{
  "norm_eps": 1e-06,
  "positions": "learned",
  "init_std_o": 0.00912,
  "schedule": "wsd",
  "batch_tokens": 65536,
  "doc_mask": true,
  "train_tokens": 319700000
}
MLP neurons of a small language model. Each row is named by its layer, matrix (down: output weights) and neuron, and shows model dimensions 0-255. Each number is 128 + 32 x the weight over its row's rms, rounded and kept within 0 to 255. Numbers have three digits each. A neuron's up and down rows have the sign that makes its largest values positive.
After each neuron's rows, "fires before" lists the tokens most often just after its 100 highest values on Wikipedia text that the model never trained on.

L4.down52:149128155155088124214132130072140113120113161157110107165107098177138135120144121081131107117069144070149124151104115151130099155117161180194177046090134119182139172116194161117099099052095150121063127172087197182142142107088117098104118073169200135038129119130180105129191121116186179115152075130130112109112095165111116061166138172108144119100137099155135101134154172118114153160112150090056131102117112150127118142098119114119103170096141195143153148093111097098119152096121125131134118146142121116134115102112170140172057130132091127157161099088183104109115147125159155131056117130128107136148092122093219127149143153145095092168121140093080075077131103111129178121135128136143138120145183097142103123142096110081059099129190127079159122154125149133172171149107098
fires before: "-", "\n", "="

L9.down2:145123097123093191102086150112146097131115155101143190151158111125087229104164148193110142139103138123185128149138128099092104089116180177112106186111145108147069094146091094140163129140129196127179171092153173136157159147122160128134100103126147113101105133099165158127134140100152139091082122129178121099158101130161112175121107097178145121093164085129092147110150114120128087189113133105129118140112148134135142084065140032078134165141167150145222110096129119098126119119148116144189177142102079137194087139071046109166132139092071184108104095146093112123196167146150178166163154151084111128117106085140123133077144090147106135148128124116122140140140115113142136074135200126099165081067087106161161167157064164143116100149145147122082119108154103118134073105091073
fires before: "1", "2", "9", "0"

L4.down53:074130105070126153150165087086158157126083068122086133093106091081164111131122150157143129136164112087125170125182137188139089097207120069186111131139116165150164073081104109151126146148217195114117100171150128164077130083115096113133057156172125139156155131130130127163129102135174109168138183134070112031165091177122175147135122165133121108100093124148100136139121065152088138128174168118113133196230053125112110112126135139115069155098121139118171193168134125116055126133099128167129153107132152090071162076133133159103074110107128141187111119133118131139127143103127133178138079168105156108102100121101199120163147126115116078139154112134153051129177143157155126124157134122106108095155108105132166096083141131113152130139148107161106109176121143134089087114099116
fires before: ".", ",", "9", "8", "0"

L9.down548:195117095148109104094128170134182142103133145115147109093112148144074128187129188175145149131120117162152150157128111081138159168183082125115184184098128121155124172061123109111155149135096131181119086142120143119173114095120137056145139075118135128141107107146124189076139139092158137086110039137131093172138174139144165125136149068229142133164129120166084213053100138113092077115196094127093144151172094189120180135141113157054190143108091125125137138098116081134111146065081116146156117055128088118151110069118132090147152141193152144102100073127116134090166109122137117151170103117145101146078093112168115167127162132164139062113128169127146081115129077094107154101109125131109156111091082103122176115144123138170136191147112171136164158148127121118155135145147130
fires before: " ", "2", "1", " the"

L9.down40:086143132138117067116147042147112241145146134154146114107095118092135142122137135067103069111142157137193163067172101146084170133100108100112059082140099158083126139128166147124164133151198123065168128159087150163136134153127133127141135132159138069095093086162052126132085110103138131145165112124137092163132138134089099115129118115170131132155111089136110144183150139134127139110126051152138144114105106133119109166138159113116180158119127165146069098126127111170155126074144112056130112081112112114143108194116107182115178162159079071198184146197211175106122099105149159169150123144171200150158112121114126135139149106162097214064128120136136152120146097135106098138093126171105116045119123128127114138126163111087146139168141138126129148168061105124136134075147132
fires before: "\n", "-", "s", "A", " |"

L4.down698:055096117172091142161090085156130115155120127161170179121152121105105125153119133129117083084148140110170118112123160103079097115105142155099155172078147107147150150071125124151125104082174104138052139084134181127158139087120079082094096093136140121130187143118094219099128095081106135181135092101130111186143122087121102182098160137085100188109091146129137111147198162114093171177067214166198136130130126134122148150134138081145126171112160159108113106087130114124106151144125147162081138158158086130122125135128114138138118199172118160054074123156117125150106068129180153175122168123109148116153092194076150124146173142136187127152156180136130184137123120065120140109119079068142110157156140111182142033135133092137131104096124099129104138153118107138128055167122086
fires before: "1", " ", "2", "\n"

L9.down214:119153116154132173129153113123142111110134109129166148110106163077109103166188088104111105145100111174123103097152113136130081106136074114134110153132116177101183129116114193098161115148149128103186104171119110102119110132116083219148135172064123150125083137180143141234068134052144185094120065158188119116130141066128106165135158142143072167064146171134162162101200115136087163118088158128122128101110109147151078139138127133101122123173117123123078126064126140128127149136052175152155193090111146132135073138108135183093131129143067114133123106164129092133201179124124147132146109166119140134074125164182127128164092195106125149158097140122110120118139184083132091156118087192087157103087184076112120134109095153145152119146176123108125164147133102204159171138124173
fires before: "0", "1", "-", " ", "2", "4"

L4.down311:122081125138161175108087198151166148084119122125182148169177120109132152151213115107107200187096123099072144122167220096120119115093092160159171113056157132179152077130154113132078115110073145192122078068146139104150136172112136069161125088113157126124127072097152140116135102137135149147144124124136130132165090179113120125124136130157116116120131083100187112164125112135050178108084149119062146189162164112178084123122112119100078145109155040154138149090127113123130130114126110090133093117157104094181142123131134091176137131130087117040117161143128143157086129131114137155144210194107132212153131085137130141128130151139100176113086170155152138133080093096126127136112176134133144121135154106101140105157103124128148053099093143121125154170153069101163174143140168
fires before: "9", "0", "8", "2", "4", "1"

L9.down533:056145109126145123090113114141117101151124071074139148160115138178159086080158163114142159152137119104105133117089154128040153128175068099146137181146107106170120107110148161161214140060120144102117142118197150162120108112135126104077097116128123146153127182103097126124116162132163102144184117170147160131145191114098152131069134088104134157119172149091147175098170114120093176089118135181096137150087130170095094176111140138146171133132159103139145131112145116117104089059114108098176139126091162135096111105111106139136147102166108152129144117085111075114147096145137127147092084112125165196086160161122112109127143150051146194124073117245152144105162058083060125161157099123216118090088155154140167167092131135099148182093164104116097145102060146099125132142108118
fires before: "1", " ", "2", " Years"

L9.down226:141062103091153146088114102110095149162151111125095164143141099116154121128173109129125170096109057120073176109110136168156116124076172101103124098112131190165096205108128168114104159109100089173124140117116100100183115073105086135175162170201165096111118144139147126110170113100076073131151165051104126153125122185121131213099113110139172172158132136092116190096083177198149113103085102207126131103101129080156091121125135102202160092100081114113162135140176147099094103122109141133099125210127146150130098117131162125144147136059136096087151143142135151156094132092146103148157113209131170142171145125116113164142133133170116168142123189148137134104120102101070187112087168086164133045153111105144136088107096108122117118118124124170146154122195130144134190129149152
fires before: "\n", " \"", "3", "k", " United"

L4.down500:162097180184133144169101169106101093133111103128089148178139142131165138138124147117109082106107105210142120125179117109135187175156130131164140163153135141143118093151077176164175157159135103175114132125138147122107164083102084118112092129153136193199182072144122132138175170142126160099151112153122123132087125101168113105152148205094110149159120116155148114138164157091162176148111137118133141139141107127176106101163129160138167112056115183128191128124115098124082143133149173152168127109214116165137094113076116127142098175151142152088162110111137147147157079132115101158075151100065090195091167197136138146119146091104085142120053085093092111146144111087175153139110139096135183168148126157110086153078144121208115148100049136176170167196090085170145095125163123
fires before: "\n", "-", " /", " is", " "

L2.down67:185106164115208079149155160112134097148167137160082158114123120112116190097060111129063119149154114115145124084150130207158099089125115149139129080141110143123155135099158112154071151175081075197167170131075101139102116124135151093158194164130093144141101199180128163107070139068106159185139094148116115066139169079142169129119110129150181168129118169105131129102121118135047195116105138097129113133082179119069073128087175119125118103087099157139081106112159123128140150163171132075098169096098154116142108147130152168115149129134149143137108115202077160141099149116082153113168112145156156135107139161110112165128128170060086106139153105134068137105146101125151125132095134155123102200140131184113141119137158219105159147189105135182121169118121151070136131110129140
fires before: "\n", "---|---|---|---|", " ", " as", " Star"

L2.down549:118137125058119123162122108127149179119156144168117129120115099134107131144096126168069058145127160066150170124137087135106163105065119111145125110133113199135131093093116144111140125099138093087112140124115058125124088093154104116121120074131103168070084140202172093096100107099138114147082096114165188106076187092119098131146152150137141122125068094162130162091119075074166140107171155182160120156163174070187113170098151072150162136104179117179089134178077061080156157109124096122126180128106075094156146062122166156086118161160144111208185158125117078101086103142145155122122146071134186137139169106115141106160110108119124155154112167094126109147129121158156133152158088147134136076136093162129124078167098162110135146142155125159147155099095169114069127124178043
fires before: "\n", " "

L9.down461:131201173138119140198151140175175132177166137082058104119097141094071137148178178127136139152120139130092146139168158085118104127098147152134123110093094118066105155085105141159105118126141185141113102159160132141121153147096094138122147066106088132133143128127137100047069097113147152138108121140131100073129126166173115178120142147143128112046153116200240123089148161153137109110171099112170142073095068186083089142104125123096102134193099088176139152137096118120049159136118148156102123104140155099188150109076130150109062133096123144130134134147085088124135182173161098080103141119143168108108072131161127089162165139115106118104103140148084160144131082119129151065072153167138131151141121113107133091109112110132063102180155124156122121124171110173107066087076179
fires before: "s", "ed", "d", " is"

L8.down154:086135147154147150121106080090167108101123116107137137131117121161182154108187057114113119137120133135095118066105163123139106085085132111138122115147145110109174178121066166114100138097137156117165140082104111161141117034115135109136130148078128111112130139079072113106136091159129143160157139056134092100143091107140130048146126196187131158090076108154196112119153126161175144131124186097089123141086157143127165166120097152136106104165083128082103158132166088145111174125186129143127084165113121129063177111163086131054128116110149111156128106133122095058087116094110121085050087149099134135150168162157187089168122140100107140103130142117086131121075131091108116198167084100117113139134104144109072102059123072108149244137093143122099190146146132139172107167100119
fires before: "s", " ", "t", " Vol"

L2.down424:098165111133175158155121135128067136129140172094143101128138095078121146066183118190111116112070121112176157106209139137137103118135063143132112131134148163169135157066132093158100149171199139180136123109090161167130093058143125128095125148168105092130141145092134157184174128123141092138112162129108148147116101142159111094150131168143139070170110076075090078166107088145077126122096208126189132097095137177148182096152124129151185073158101135118190138143166151145127077172141120097111105112123141103100117159079146201100070099166085111114168154130148159163178126148120078184137150117119123120126156154133123127163133140183146161180155113219120176097137144138121106149110160168187154108073148172125175136120178152086110107151078108119153099171139073141126106070119100
fires before: "\n", "---|---|---|---|"

L9.down451:087111116130164111082129149092158150193102175120138094120163154068103153112135151095119134101101190167134151111149127105181112142124180128133148139126141098103155142103151103057074146107132118044089132144109163084128114153104121179107129097082144160123121197097125115131121156111120192071102152115125133130054152138140179136140158132077080071091149119121125165178105106154121156104155120139115102157161097129052117124123146208177159122141126149139099074250072124173127073172120107127168134093172163125190129154118125165146111136161107133147123142138170084111158101124133133103141113077152128137173101113089158166160097167142156097121109156099087155202096157153149087083171175116105102117097077037121104122107122105104131076056154182105139160126125139160104124075141160
fires before: "1", "2", "3"

L8.down166:113090107127070137166192171169085125116093101038117140059048140063103089142126103038130056154190133163082106104182081135122160169149118125142090112131114149064149098132115104189172122128148103091113139125120115148125135104106067197096164110102105107065138137160093143168115109107103131052126124124147103081100112099189141136132118128098095108171123143151136127120088185109132131126139168128108099142102080179092112130088151151150137156133126197108041108200165126114080058133137139122132090144143161102139166134130076118143132155113108127107115125137073099112117118114124150062081134133102093085120123129055120124127144137079170103206122140126131137059100167140131122138122138099157171140143156136154153108142080179155179090108165099179175127152135146106121142135142087
fires before: "2", "1", "0", "5", "3", "4"

L9.down301:090132131139081133178123146163148189101185110094169170160123103122141093102180158106108189133108122180144179078143162151088090130109154149087170147132144108123112187066116109075118151158142118114081155151198105114083089157101086133178117102145173111148058042147076137100094068162119182122161085150133150134142126125093122169115091115114125092126140107148171086144069120109112094084098149136149126166165064146145125073128107125145192154110098135094121095147209085086122135118121125118109150145106104109138093039106098060072107172163069113103137109140158096113136158155088144182152098118141158141141145158128126127157140198092116161122101118100106157144130156138122165164088181124156144062133131079109132149103171095107129097138027146134193127143137113121112122135119071
fires before: "1", "2", "3", "7"

L7.down289:087141179091119168135130125140146146140096136082114043121113141054098199119108121056118136187123127130118158118184141088098134150127149113195137071156134183140133122128142140062170066169098154117147157136150146133127174131135160123137099137156103079130114141162154113051139123127115126137070124119095121053144110111089053168124161111163144175119172142158155173082174102132105113111138055115078131147147142179128123129123127140098147201122126124105125129122198181161119080197158121095176093107109142073126061110120175180152126103150139162133111174130118175155064148083102110079148111172168127154100169085128148112076158168077143146097125119054102109140101141162181108093169123161096141124086115062110155141115138095138182098128094153126167097111168101084129152125094120
fires before: " ", "\n", " Yes", " No"

L8.down581:117191130083126153147122126182075083120110111116118147128092159053136127145134138117170136118102149106123124106190163166103142094154135089144143089126127147124159131157130102090123088164173103100133126188188151098143104138113171131100128176084147126184151188076102155181093145133134087107141083100108098173118102069172100132176141201082143137092146143129126183122168100105116187076108091179133064132157141134052125082140080139134118115150198108105110150186159133184133121174107140124108105128170118162136155184082125099127180107119132090138144108156093146124142130108184143167165153136092125150176119174165164121123049150085117133121174083102177170125150122146174087105103096121164145087118044132129082098093103087161083147138165151105108110145189120063163204107116101
fires before: " |", " ", ")", "%", "\n", "s"

L9.down602:146085109196136118109087186143123151087096147066094155130125184119114104135154167114087111090168138086109102137107189158123167125055141163102110197118130110112130134098120204117140138131115143138151180152116156135129124135144104127129092128120117107110154088123161127118153152148146123199130080119158075147193159151100150069171159148132126052096119126171154078133138113121123080058143130130108080147135122146094086105050089133129135140099120156163190169157120129093116064133107149143150114133119182081126089091123171096081093186109125119159101111141129100159122126136059132129146055147118146161114070175132143185091159126173077114116055087068108184113101135101104161149141157173162096113125075164120062107069114119122075112136081125152127203141183161150102113118076159
fires before: "0"